config.yaml
hidden_size: 384
attn_scale: 0.0884
init_std_o: 0.00495
MLP neurons of a small language model. Each row is named by its layer, matrix (up: input weights; down: output weights) and neuron, and shows model dimensions 128-383. Each number is 128 + 32 x the weight over its row's rms, rounded and kept within 0 to 255. Numbers have three digits each.
After each neuron's rows, "fires on" lists the tokens most often at its 100 highest values on Wikipedia text that the model never trained on.

L5.up1447:117143054167120097104204130078133125111070107115123096087108151084138117143110084088140089195147149070087042128148146127148126133126120119107126128101135144148066122148068166085155098130152125142125124092088102117177135109147145101107140173143058143142148059122114167101137166151128175101124132112158100184126178140146111129160161139144133148175123130128141105109142150158112149104107179095077118136118144167101119126110137078158140094126115149134139111119160119104145142175199110081096135066118175157151112167145120121121135108140138107128128114091110116143137130125074165126129143051141120147074131089168136124116138119091161207126112117154082079123141087159184115126153163132095182182137162198173093065096090049159157138110103098165151133155152142242148119100120099
L5.down1447:124132089164195128078096154131151109152143125113154125086131064113020138173153161121072140184165191144139138127102090143159139144111106096089145111133129185117123160148168097081104071104131113094088101099091102166114131133159116145100130138115210147081091066162106137145119082150163128136076075102138122129100112161148113154055121137115097128082119147114158124153084126160132064142167180121118117131140122139135210097142097108114137138160141152120220194107133138082127129111080136086098115095085180105143127091126130240145118123135154150168087166194123143099123184164098110154085127186122082095130131186162135200179139129130156112112146109180105160123129112143104117124129129090065157139098124095131133135136091210110101140149130104157141142107140108193109085073130072
fires on: "ic", "al", "ign", " comp", " me", "tra"

L4.up662:103081129133126140106138149143123055090159167114104125175182157119122108109127112116098135212051161053136247118170065111099087110124074158089120133094118111145140171181100160164063105116088184095154116162113148114142084148152103121102146135150163081152114120067117145152124158141080116105163107172144141105098206152131118080110132086132062151162111157139217192172131129111145111129154116170155150169090209134132144152100125154104063074182119186074128097120122107120151172140103116119145142128088134144091112109140165124110134143075122122097120136151086089141067158112084134120092150133125179167089096098147105106087121136148096191134145202112139080149147059093127117184139086197056164103102123114113137164134149123077172143074150128150158119155141133106085106111162126
L4.down662:156161108124142180052134157105141148114089133108222101157152093144143116200044083060061079199144095123114159113151133095123122094187151140105100129155121136087155196167160137113101156151140176134156102126110120131113174153127180133118173139176191150079136157115100106158130065113078139133150143161120106130155110127135149118117157149107103127084140102093206130076119141146115065115130144142107150141136137118104109123148109133110134157124168123176113099130156110100084159110185126076183119093128161115120141094169048127119166161151169131125137157143052103127121087189106073181101157116104103157058112147140129151125048126067116084202173115171114156124102184138144151106144154146077113159143152106126125098186074083099132135171132108109216138108159146134044075143090125
fires on: "s", "z", "ic", "cle", ":", "a"

L4.up995:164105167170165147135125136107114137166078090145125062136153177153123160110158134138166107121072144170101066101124144091143090065081137141098167127136126125118107151153144138155151107170118119091133138107124109135129153112120075154133174142115067161123210130117187091045115145166079109117153090117157151170105133110111131142126165124118156135155186118023087188195150143167105148102126170141062138162198151167104107126055129065124126103169117131131155069169141063157161102130116140143179145149156210148126100164129121138107115121198111157089133152084155103117118137124087101121053160051142159152114130178184128082116161089077151095086124145102073094143098104066086111082155175119092168178132180160195138097063155153118140168121085146114121131068106123127116110103157163
L4.down995:092140121177090143098083154099141085165148093123134094200123056107139123144148152116146119047112153112061158162151122071176157117106191159111112135159131129149173185116137140113082173120141163110107174106125169135149151142183115116070191115163067141110130176143172089140139092058101120130123107120157176137071140094087108201141184153141088107184146099115115124118073118171090104097118088127102171124125157121152070119132124146159177114072150125138132136121145104156140157116209130140102109117126091106119145121122072137129035118084186108171059139126170173123137135145107117040038128116141140131067091111140131199171119166115125128108149110046058116139126195140179134111086151118089157162143105130116184147148148159117167136135128160134120089141107143131094148145093116
fires on: "ated", " with", "ing", "ating", "ting", "ted"

L7.up752:146134061147148047186108110150116101156167112169131112157169135137130136144150109158135018123117140093088142097168150166140122134137099131115159164164109156160139134141093149169191101171127121071142133109099112094157058126110123102053131128149096097080128168110119079068143170143105177105167169126150144157109138112128143088111149084124117113112135136154161102136095140153093101163131154143164106122140110159132203109096133111129133148147157116076121137150207126092141105132144126129112139124095139109119084091152106101166097126133063082085144083114114056108114121146191133129171129170145215131071128122216105144149165130135077150086105096110119133137120149129122140177212154123068199115111085145105094144080082122154151114044145149060115124144113152098091070129170174
L7.down752:145080153138107124143182098166093161083144091097098080076165121079213085136167092045114102145138077168103134107174069175113148121149138138147116113115096130089100096102121093102158097126140138118126082170131106157100102062131132135168148135088149140146101152044153156186120112157134166108156120144072124137145160136108151118215110134105179146124124132112126141180105153145164085090097086131106167080107127071070130136178119169064097140132161196113140104142167166083178139148106056138126109096146157105120131097093113132165164185141099133152197067153131160112124052140140109145151105145128091122171121169134153098122113152123108183120164113150165120109128115129146133126142195098100110096067131179073139127097109113149126096122125095154108136122166150138149079068190152
fires on: "c", " a", "leg", " (1", "ad"

L7.up338:161106177109086184109165098146117106085079131162085176075139101129112079072128165070142135150088152138135141155113117112138125123045161138137225130138115124113145141093122163136166125130127199109124134168202085169137120149186158160121168178153141149139149177088079125107157128108112155105167157121164114146052219118107117123144128080120110129145143149113144147154104083162124068158145116120120112147008107170125148140143137098137151100188083144094135033178131118139105146154140135123102156109205098081059058172107151118141115166148084120084102143106016084135134162041075144086101119107123194133141157155159098101084134093127057140085099150124132097139136074085143063122092114126129099145105129165128114177109138139116159169126130150122090212097128124185112113175144063
L7.down338:106143106128158114092171129081119116212081163088143056173207180134119059126125043129108131146077099112148086081142143135080166146084163160106096154132104102129134110134143119069175117097111196106120103178137118105147155114098139131088105138146087182134126144117129148121112129139099071111096049138082165147117093102145126196139111082061124119070159127220105085097127165172168137133190119134187151160134150147105139120121168129105049142132122119119131163095085126131141170105200118149148141111109144104142147153163127085131167117124218184173134130144138131163090113076125125107119169162153129157130117109150136169167103082156184157076140069146097140106154140184153144091112131189164138073102070147108085106123150098131164124094123156118181163126138154128113068133122127
fires on: "co", "re", "s", "pe", "ent", "cle"

L4.up868:091133047093135136133115143155122108157145042138165052147113125117143126171103105127133085149136105116088089092109119113168068069149130131157169124081113121149111184158185135121111142162090170093155177102098157070155123131060080223129135114140101154080198105126212090127131168153116125122141095165136113138118162130136131125140151169088139123167107175119160159145168156135084164131172127119098126122147118098111100109105158100111131192155088167107096108115100066134090106090176161113085115190108142156115156140166102090148110095105115197103153113117093148154129153131092124168130140110152096144130161131171155092145166100058122114106132157129092122143130138083100150103113138077231178120171181092063093094090104129162067115109112153133073106093109120128057161095143131
L4.down868:145143103102077158136142094135121101093134151098180103134166124160145100060178166136134166050118163105165170159155143127147153195148177131141073121130121074086170120114177074137098154155114124151174121155072150147116214138152091113058102136113177131149125158121134133123081115102109129151151170125107123124154153111109131116136143115061119103131156080130115158098117126160101102165093117132113135081121203112082080109081098132108086132071140126120150148115159157140101109074140129140108077179172102121117116150164089149178123112154156131160066159159090097142119140146142096113147108101112033081126097127064166147119121123161099124106137176040168107161148134119084108098183110162070112124230166095110197191179086137098169089120105066085078122157116131141103096200085115
fires on: "ed", "ated", "ing", "ved", " 2023", "tten"

L5.up907:134104109145154128153140169110101077056113111143109084148119159105137127101077107138145149127090137123062166120115104118118142120077143187126157113129116102122128165177151144139126126215073181089147192137109150069100112183113100126143108181133108116061186113096128128125130174153128115160180126075124143120107173123115146110147173148118104111088158111091145166151125066123143133121151127188052126179121129151144144165110160170157146119157124103079109108209110071121149123107177117117113156166153170165112077109108158153104128102164144154127171149091154113116154207120080107104135173122139147126186105117189127140070152103087142102154125124150090145174119141052099158141076062125090089144146128067136074112100088154132132061122147088113125124090155146079080185051110136
L5.down907:092155116139104144102108094091099137070119060156121130104110149168146095100092170132094136175134069120113098169111110132168182137083123093172110158155086127127121116066140129090138133129172132091125150096095152115137137155164122147126179098107059138124129125113090055102123097068135128155151146111138175113162081091091124132143101078127118048125118146145115213106069137075093090183139079101082149092134173149092126118112126115150155079156185130081069112097142092138188161112136128170162166159160121140096072212218118115167077151136099173159142159151161127101121164110090107125096130143117079108198078098115180185149100122149140137114079148110101132112145120177135059152082109135123161146198148116100155164126198107103152130167110156062115111117141133120168110167110100
fires on: "ed", "ing", "ted", "point", "ting", "58"

L5.up490:104104049076134105121103108133100140130161134091077126032157053116145067143098174115125105196115185150153153110137118187155100149194154095104125158137103105211123121076111134162090099163096180114102170107135146127192219122155108156151095138126126148124121069100145146140106180097175120127099117137161123128077129124154146138157222120108111197115123097150064117139108114103099128104151152163117137166064145139151105141105132156129115114159181091230108104120113061109134109137150176119128121146104182221185097194125096134128132149092111106103147156103139182210110142154132136169112094125148131130110149125089158154142126118149111088111125102126160124209152134134084103170115169146134143118118120154176094111126095083110116137110117122134113119169092100131116174094132128
L5.down490:107158205050136089131148124125166146119125115102107122154111107196153157151085103145086181154145110123113128116120103137113096146037137133144137119148151144166132120119167086085212129162120093110081125150164106128146195127125117117135143137143181104153094153086151125118124112096117127159120013168174087137151066149108113185124221113169124154148102100135148085142110169184087157106106085140175126148128173087174141154155109203176092161110177095135119076112113163157102137097112141099116122044153133084157138116171170165171138153123181191129117147148108160130090149113115129146092094122147087144121124120168123104098116166094110087079123178070110110171142155103146075127097140084110113163045129131135147160094075106129145159155107131092126128127132099122138074119103112
fires on: " I", "I", "'", " You", " A", "w"

L5.up276:180098065115182153142086108111112106149108098151126135163091183150163161092107127053172094150061126168142122096177091161125085096109082105079147170145103096116097146172133151106119097133111097136183141143118110138161103157111128165168171157143169179160190113112192179083094143229094113092166140060190184141094113153111120040125114153099136130157113120137153159166081121128148111109080165128051111159169180184108118150099105148117098130126131098090124113162088115169142113071054154123139177146153170127148085165173154095118108114194122157116187121202099090133095120115121115153119157108120151128165087103204144122163128124074109144162114193129089140119107171129089100142171135108151137134172165087129090109136121083114105176107084146127149201128114162134103119096189159
L5.down276:141150122101099098130164125131171141103160083117129142167161124163158158122166146090105127127150049106105115118123092153106183134128164113128122114082102129166156106056059178102165179105102175155107066050108175083091183124212141139076104134133074129156149124084135117163151126067110093121068114153139123109087150150134074140167118155120124077161138134108119153080137153212077115133192134104200103131139172096161123101136135153151138125113159119115137127095146143094092145155146120196178085140123121132126127197117091140117109114125152094129130107093164150140095097146166067135088127075147085115071130154118102151048145150116114098115145091115127125124132107122145107097137181154110125096149112140074156114137151157137150092125172135112128118085144114132125127129156080
fires on: "ed", "ted", "ent", "ing", "t", "ive"

L7.up1290:121147133157112102151078139095128100086150177119159176111124101174064091118103113132137190134137155113156123135159077165143179190113110153084195138145146123150153136125178176132094119068162197112093094133124123040150127142124155106115149122145156136148171145165142143120079148110085143109147154158131144168170146119113122091155078082138104114153177146103138148153119083116107079121117096091125136208155097112170103159129124108141170123168099179164135121145147072119079141171069183167136136165160111187088115146063127147131079145189102150066106110060149140135105118109093109160191126098154204093124149163127099089065137093105110118088143127131148068098153138156130098097098124131189120106149145183097108162113094144108145162177102154116100097083115122148088143109143127
L7.down1290:133128164100126138078129095108139113155141117092211169153077196138103112145104141106143117122135110162104153110175147135171200062144091150151130148125103153138150113087120136150183146161097137118109093136092134121123134196106135142103164094066139176163124106126174105133095117133128106151112173131150121166106158137143152119159110202013116174158150152112170136089101167174086101111169140079130127174090171095150109163144114172121081121042129151079164080054171087177103137111142105127122133100105110151171151140150105142144169082177177118100136169186094111135145182153061159112154157124163110162123111125124193115122179127140162087104103135136127088134122128105133121089141098104086135101058150126121113139096156109105110139100090154197138173143117112124128101188076168
fires on: "s", "d", "p", "re", "b", "v"

L5.up188:127115107122126081142103126116144095195085089096121119098143110099171103141118059133147113160115169102091162170188079124121117137119087112159099106209117123213145117089067130171113095141114090127126155148111119166153106074188097122123089143118126189147089102143144154122157177136176133133145113129130099148129083139055118130125082125134167199104125148097116151114090150164054164131150111170191093205125141197164102185104132161114121141149131116201107129127100135117142131033136152137143135144126168124118117142149148113094117105078126189098135152087062151135136156127104208189085148147141117145123137161148159123102143106190122118106098162159182073151100134075126075113099145085145124151104128153194107135072130153088106179100111162143129023125132126107119141115125192
L5.down188:119133146066198123112136124134085132103084114154148132118111097166094076152164127154126111119088149116169147102121106187091062139140167199124115106170141136155126130167194116148133216139099152089097135169194098108159178161139145184127086141105168123109098083116127085179122165061124073149148126112181127143118091152091114112171149172150089153088083155085124103126188067152118181109109093196175149152105122102154088137152142138096122152148178058140125122089144067181143145128130058151112113113151137144165109106145115139103094121067096172085097109093146125118082108113127145112152103162146138140149095152109118096095202113161132109115083080124122078139163157063154128076153147126142065139110120152149149119164093069125073188090110161114131123078102162069109142101127127
fires on: " I", "wi", "I", " d", "men", "ep"

L5.up1514:099138143155137173159124120117112121214124141132121079150171180161099111119144094129168065129076114097118110135161142125153112136105116079105119171107128123103088162162117150147188110113144136180153080109125210167103123143141100135172190187163062105157191088138163132202108145135143108080128081102170124097101213106117094075115148079128146057101166124115111189184097123162157147121160104139118119160137114136056084194127098167111077163172125123141135074128138097163078121130113093111151120084168153163093136178126070122145151144168104163146178131097062128121150118151112140087152179109106124143122135110117141140108110151166061127129144188099059089165163140106123169128066141071118151135142155125194153065078131189062154118163127147129068216097132163123077108123155095
L5.down1514:095116175134138121090150181117162108095176083128151106129103133100183149110142068151085129063154157078162143129128135171142158158113137138083155117166130092133097128131144140154149165066085074037113126154157158070150150106157174038101125150037142139123155147137184120159140148139116162150121144121164094193138131157108121159151094146146088141169095115168126111068130144132243101165166135095155102151148066116073127137114128116119171132115186163093154136128086099157132136127103132151075193124082072153199111066144169121128142109122110204105082131133097131099181114128081118135119166093145068155056109074097145174131126106211118134115154098118167124099133122130130122110152122115138132110106123174083107144162090172174142108176171116086087127175133091167150126114103092
fires on: "\n", "ted", "ous", "ed", "ated"